MLP neurons of a small language model. Each row is named by its layer, matrix (gate and up: input weights) and neuron, and shows model dimensions 32-223. Each number is 500 + 40 x the weight over its row's rms, rounded and kept within 0 to 999. Numbers have three digits each. A neuron's up and down rows have the sign that makes its largest values positive.
After each neuron's rows, "fires after" lists the tokens most often just before its 100 highest values on Wikipedia text that the model never trained on.

L2.gate356:499555420450560436455544526555516467542510437495481540410562499443513524493489495508526506601470462499563496487507493529480456496503418476439510509550552470449501506562557530544526525469514476515510494522458544500458525518517507394468477489477526514461528489494457539468477530476484580530517473426502553438477563413411468523440444461521525468500488594459461467486504491471513575503516552495526505492508526521474514502458543518452471545541482488510505499574513517433521515504546486580456556464514450526460511463540560505537570505547551502493503446551471585495527451484516502466
L2.up356:512529512400506487559537478540545439526527466490498507481543532571516487500511495487562528552506478539608488540554519537510415513542493457466475423508553515459536534484434463539439462468445475524452490528518504539500471517446571482496488492427555567508532547463519515477542456504494549489456520467528562478486518447425538507539552593462463478490431493483507471428514465531499507507454511467525458507499446487472457484535514502476517478470526483552564518497545543541528519465480442502489580531511556471468483563457606450555532492462487594500530472513494543559443485480540497502
fires after: ".", " |", "\"."

L2.gate1380:543517473533556547483517572601506448483493422496527537534486461502455541564507470502532534527499499454486553540458490485528510550511533450479516529465570478505500470481508577530454511576446496536481469461503524512535522520511478526513511520504527459488519512495498461576513445499432419550567473445510505477457549549491461427461491437511525501467516558476512472477510510484536473459455467430472494495462516440513569483514453470496497560571577481539557533544494483427522504437558516504539495558460441457539543444467547489489537490495530557481453510505542563591604535512512510543
L2.up1380:539505511489499545509557416511533454450511471514494574548475481475510450468508460492532536445487505511414526550444497477550589408433509482422492528476493581489507485488472570597453504489486511467451440428515464474514518576499516553608521434485497508483518509446498524526428523473461444542497521455429488502519480563517509470508457503492576445514535463518496489514507475441476425511466449541541544496517430484490528435402534514447492511493456513576517480495421458498505488546551531517541586522466505426529428467493431530531472429443452517403448553462534485448432561513511476518
fires after: "2", "3", "%", "1", "6", "4"

L2.gate44:603563591520456534460515528498488437479527544487497434517577506488519504516514504511405534591471558512466448494513575521509501569452569509561523591520458523583522444430456591487573470524487472502499427537491471479483564514496556469453496484565478443502515451517499503486496445445547501549504530493549469489461493530480476447554534466512523507601527458516516542527515493464425497518580457516515428482544538462526544493439516473464440483473504450523391532544531490507426516428560613527544463408493484584567513577442587543526549491582506506507524537484482503577479505535483468538
L2.up44:455406497483505448514524442391489563502510494538468545538508531503536429505490526487529483503502506568499482483549499563534463487457532527388421496480556467491570465534561445531455466564374465427518516527497456556578515532502437448529549492551439533478497451446507453450491546517489531484521546533509491565545495546544520517510498471570460483462512550489457549563470551532521483479483452490451486465558489578479509531535546483531543555475479519499568554537506502493511480530503525500540564470467510444510530505593421492488462546520454530492461555548462509462523514526467517523
fires after: " ", "2", " a", "–", "-"

L2.gate1233:489448459499503484533503555510463470458487559474548509537508560519471546498504542488516530557519553541477527445439480546474414516484500493519481513452437522518486527560469538488544559536495486422504497551463468520443497549493493547465536530539552450521491492499441482543463503496471467371518512492523466554553441556516507575510518512594493533501438522474438486516454427508437491492396536531557479547535527492532439576549435483521557448486524541488440475505525523469462550486478488517460469558422542450515453438508464503503522489502518484462516495505521435498497452499493567509
L2.up1233:532490577483514458490524493528521473515494548484437452508490538458508480490497516515488526495456468570513527489513479510446471615455497591537415517474503556520464469433507609474530495549443577473465478498540469546407471519480452457533531511479535533566515590544484490426431483491519466460462508560470470479506463533499548462577507476457456571563482474447477553527543409488522557491541554505537525499513405559437479494547517602539454498478483461566503526507514440517504484566498502426547516486533489464490468451486525506544536513487467518490520501519517557460520496520518544469
fires after: " and", "\n", ",", " (", " ", ")"

L2.gate1160:486500501527499452514469507510435428527484470539537579482465523514509482553504498432535534544497501534463471487531498479471516480464501513550479559456528484511538492448438538393449525619472407517547595512515400454537463518502550551474549492402522450508466455501471503422490474537447488535460544496451502487485521527527478582467549472468508556398563474446485529518526423479466498462417596463515545527497500525535519550466497455576445457457505562519489414526523545479511549530444492537520472557465478603528486508454544519540517473549549454412526529516569494428516495534487515380
L2.up1160:424605494513551526528548545520514462465470542471498509495496495519474459453604517460471452466434480472502471509582500466455486422497499550583537497500459452494506533433482490507457456533433525572470516563496474491462488464536482510493485588426465452462513519475520488512514608505497534487478442453480447510437483533548553546485521513501477469551504509555573531515479522457457499599511449496424487478398477523492599472499412492528508535532508491475440516475522514502510509543500481539527428584535486538419464580418530512477517376493509542596530504535519508498475562526501496464
fires after: "3", "2", "5", "4", "7", "6"

L2.gate465:515532550420508528548539512542491412503546413443472538449607490500505468434591511451500475476474499557430436517542528545494447455539470485546547454505493494513518553578514496543532567498440430441514557507513519479488514533502534485470500517503511501505486542517543544561460540478421473466509512503496449561588461450402515525447520443514513524486579465476356471445423540459485525529464524505449524450607511467440523497475519505455439566544496468533500531546524531452557524465475487595489461410539549569470481507503502479549512519506518446568548417483566563542505519538507535472
L2.up465:437434475476454521514475505445499508499526529521527544551504525466537445559473562469516516511474479535489501516453551490569490486565502528503446487447526522436541542584441533438472489439501442502531535504501521516548476490474491602474589500555462522505502463456461537469543465490535515466435567519488489516498456508493611474485490477567443474532575518490473545521461498507469577520457499496533502500544521452579476570596523532482540478399432502507533476507498498469507540446496511484415493461437488478455436475512499477485431463423555532494523530582506471522469518509518515518
fires after: ".", "\".", ")."

L2.gate2206:462491482443514524516494451531477500589480464495572556531544545463486517541472535522518567521542445429553476435404556511438523427561491568545593488463543476468464504562501505549459444499493476530568481565522567497480533491506533414372454458493510477511558577474514477497456439519497475554607564544493558467496470462490543498500478497463448458453498484446486475430518480584480549525501473469501518496461559461417424551562503484474521519485497482504497539486510506529505483483468537492425531470552562505443469517513558539537479501508522486535436511529557573506443481471502544497
L2.up2206:454500465465510458471480519509487473489510510497514584519512493521518627533511466462512491495524489506533529509540478498487517515500485479453495513433472514516555503539536441486526484479399478494511486537491549527433441501489492484538496473525524505494493498499491520507571509478510468489420578459445499504529491508430556523530497435564545526506543567446621544531467516492497456542525490481478498561495418459482525524533535524533461524465524545583496541544517552490492524515542449519495523463512420484467516515460428480470542493520480514500463447565484527533498495533494490453
fires after: ".", " |", ")."

L2.gate1296:498540465533460495482471539437540452516485565452496591538508459587530493507533478488460553525525554456509393425497507474433480490443481531485481553517492456490507536505505518440496501455511453507410479569482490517458460553475436479491481504537472488494553566487459554445509479535502528522475482474496441510456515613426475501450508509535517475437484500435523507503475451504532489470528468464440541473475502565573503478474465492462485476520470588521489543543428533493459564535544500550484544525495426453484468530439535508467531496485487515514555508522403500509520512446491493508
L2.up1296:543494510528528438501425516496438486514457482516500463538435560454518461516494503509443460461565463464432487461544471467521530517543527505531509519530599481516407517476566499512447525472532538506601469467507458532508512538515468449491567475454472523516482454574575499473454575450453472468492546461468504524575519457504501527491470471417498525494499517493585513488434526558482538524514468497507504506483410532494515462470471567547483537519536511473500545506479475472537554497548511502507439465504468512527445514491508516563551509447494569474487501534506506490495412439485538511
fires after: " ", "1", "–"

L2.gate2077:470516491503519567505473561485502533529488467450458501464486474474469495496551484580441522554581450532496504483465532498451555464494508474517505476436522513486498468525567529528429560528427465451527551541448546451516538529449449523527503438521465436530478568497466529537566505446560473520486504434500493398509507517559502554465471473556485523423513530498560514495555444492481574569429526474471487523517544506465486528492469463522475491471544545455490486482517486519443535448493513471454451450524493448488470496473556482558549468508571449541514543572496546535373522436508524492
L2.up2077:507531485536448450529505510479483463539477514577529481604547449492467555515518537462517513475489500530454442454525565595508448533485577509522480402506497513500491439465434492563553586466499463528476494549473458509475456508505547493467513466435544517486509474474448550528486511533476506435439481512449473542489509497457450464491481518497480529533481544453506392519489524453488476536519520465483468532476501547522567575545542559546596416482458422543492569507433584511484434524467456527480485478568543507524502472494540515525548547484486491505532492510473518491468503429503487479
fires after: ".", ").", " |", "\"."

L2.gate2400:493556523495500504459500501496481477484465542490479481532503539483494474472491529483494553596527523553482515516425481485479506506431448489457543541408497550479524487478499572432489485623505505580591522448408459515585448550461487466474499546472520471423500491443499445534510470473581451473482543476556510456561500569517516452548516379596494518478503425510525535566496525523441581406466506454436476534513562504486482440470531525494420531460505512515489459476452510440427520517490519513487465491434452520545540423498494496497484530549493478478486441460524531555482512493497537524
L2.up2400:537489490479518467484517564523503501558468468480512533468476522512478457470518469428537522482506490466498528451495568499515521485499436513518461491532453483538530492463454518509484490446460498544499473500501548457446522396465456500567506463490539569469498492492452511530522544469535396427538500500459536517490577543484488512542457526403549538514584470513467497542508514539524420516561501509517474513498477463528540486441459478540531561507521487498511478522544462479477576544517456532450505480505493525496462527544574474520562465538493460488505498502527511535474489537512531467
fires after: "1", "0", "2", "3"

L2.gate2330:462532489513551575451478478372509493453467507445492508577498503443512556484556480531440579562431503416515498462456466546461451444470543519505511483489491481567456555508477456447460505477500539521528531469477485464455501485412493501499514426467450431533512499525482534455563491481501517596530519459519485564403510579442476404495502473498431534531502539512540547492470507502559527444501449499439550479550533498432541486505477581489531490482459485476446494463522468473491542428505580498518472486425522511512522475490568455480584509539524564478513562457497536558498460494478529486
L2.up2330:403490515468512537457467497500524542498442578523481517522470586481529499500465488539457470510521516473518477465492497492523511533539491494568521492519569465544475508434525575557459449528469500506467530516434547540471463556472498491480513520493453472505469479507512502392545537498484593539567527531527539475453461611520467493515580480500550474498454517492520461519502523542491435533502481486505505474497539526464524439536449441442491465505496459483487486532454413451483543556540553458511506516511468557465504430519552508430448530468553505465514495424470492479458495560412513473
fires after: " and", " ", " to"

L2.gate2209:518556480493475462535464543508515442564445535406494510496533486487496573484464531503459470481497550551507530518548499472472390462462496552503463511506497442482526477523520500502433502574526535581517475533408577492494510454551498516472483492564495503518554580425450475527540535512467441517480510480492538515505530504469589582382514480514500484527478519491469545468479508444506495541509558532465472581449574512488401533407411510558491549513496506559471542543542489521499474532553487498501493498500489521461487548501565542502533507479521552542535466548519540486445479449476538523
L2.up2209:510536457499506498558527520512522474494498462472464509540500370485539528544469519497445471463513452528551468446510456458532474483457451497442430493614517509565526475503494469466483514571517471540606510528524505517504520516552553478498512511533552493536580558480462503515513565437514456470498585518524596557529549484559530539412531516508517463552502467477510518537525543541485552602518517520457495545454554539467450458423482544478530534464470524532480530514521469490548484505530515491476527550490455514469472502483558567511520469455505526490498495528515517430475478462470553452
fires after: ".", "\".", " |", ")."

L2.gate1037:500446511493490521471470478526540558497512574517528486488506556564514453459511531585528561465570531468435510457569565449546503503461451470539521467479502509429486488526430548454517523561513513449450468539527485384540512543390562552451525556536480445491479489576501476476528537501432535501461484524567553466435466554490461526448504505549452542456495560475473527507437503477417498471490499485519494489497530522489497502485550552514541532516514498449548441455489473463473551511481507471392458569428522512476499506479577486584490475521488477567513492482480471502551474466514520555
L2.up1037:515518527517496533499543477553536437516463562505515557473535454506494524468566525452485438591441578526522519487497455435505509486535528420530466503445513504471468507534465491497486458514573446560546478464486541570477500483482593565502448537499530474500537589526459527532517616466483460501489464553435451513500575527481519547543501483450583570542572536467453534427441431419428417484488508578488435474489447469505614536493452493519517584409502436499515472533544495448518494436412493546495454504486465513538459494562540531543538416515506470502546509486540530590493570493470567464
fires after: "4", "0", "8", "6", "9", "1"

L2.gate1469:429553529499527534430495430515528434458470492486495442539567478470479453519511511533429510502495451495485510470500481557458522474473510496492478499503496450582549579485384482450490467562499489454506536384510507469509495519500476443515547546511495421503507455424505473428523494531460484508522522494523443522504492532484497442552498467502503529529434482508453452529522561465572474512575488533516472529527503476462520480420463522441592570437523455486464493475483457450513538423504543428559422557468529524556496477532463498388448477528432571508572492538533531497466487525419532547
L2.up1469:591484524511403593511473531496506591471527500504490492506519504442484486461496488556576459468453517531422559487509474512525507496465462492438474505446544495473485498473466507523525483547502428522531486461585500467545539507448405461531481500474480449459446510528492420447553460482445522531462512521493481522485593475506493519515515516535549471473526572565567452550493496525490453479462547504472402525512542539567501506497519457512485547477487498488416570499560502410548503525521509524531502482470527485468441580527521543492605481449530477497513439419533506444506482477500505477
fires after: " ", " to", " and", " –", " the", "–"

L2.gate229:475510481542522419518536529446495573460493578467540464460541552439476535542564524484493584521516516472504428492526531501510440513479484523507550509529415481424513448499479575469522524567540461518503544559515471496448540510502494450482568508519516537428467544485463485502508530511458470455512447541519456486558438545441499497453470432506458563485439485516450502451493486530452559512528530446496515468456455566504462459501449485512515515510495554483486500507557492509526488538456493492485468492504410553478514439476580451503509451558537542534560542507438553533438509494442538411
L2.up229:453528525546492463444505473479481458486432552520468500542515548472510513460484542495538508490524556494527535565555498580502477465490474529516423550510532451493477554569565449485485601529479479475461457505507507595443574579506446547540581444485480502516496554539504472506459536500508440446483523530471474521445477504552483507481524508504540552472540555413469521483530423536452524510445562514518432569491468488482562434528442494465562508564505526500549508503503515594517518489491522441479488498503527491507445547502563470522593530453530451480450470471511471518497562389516503524
fires after: "1", "2", " ", " (", "0", "\n"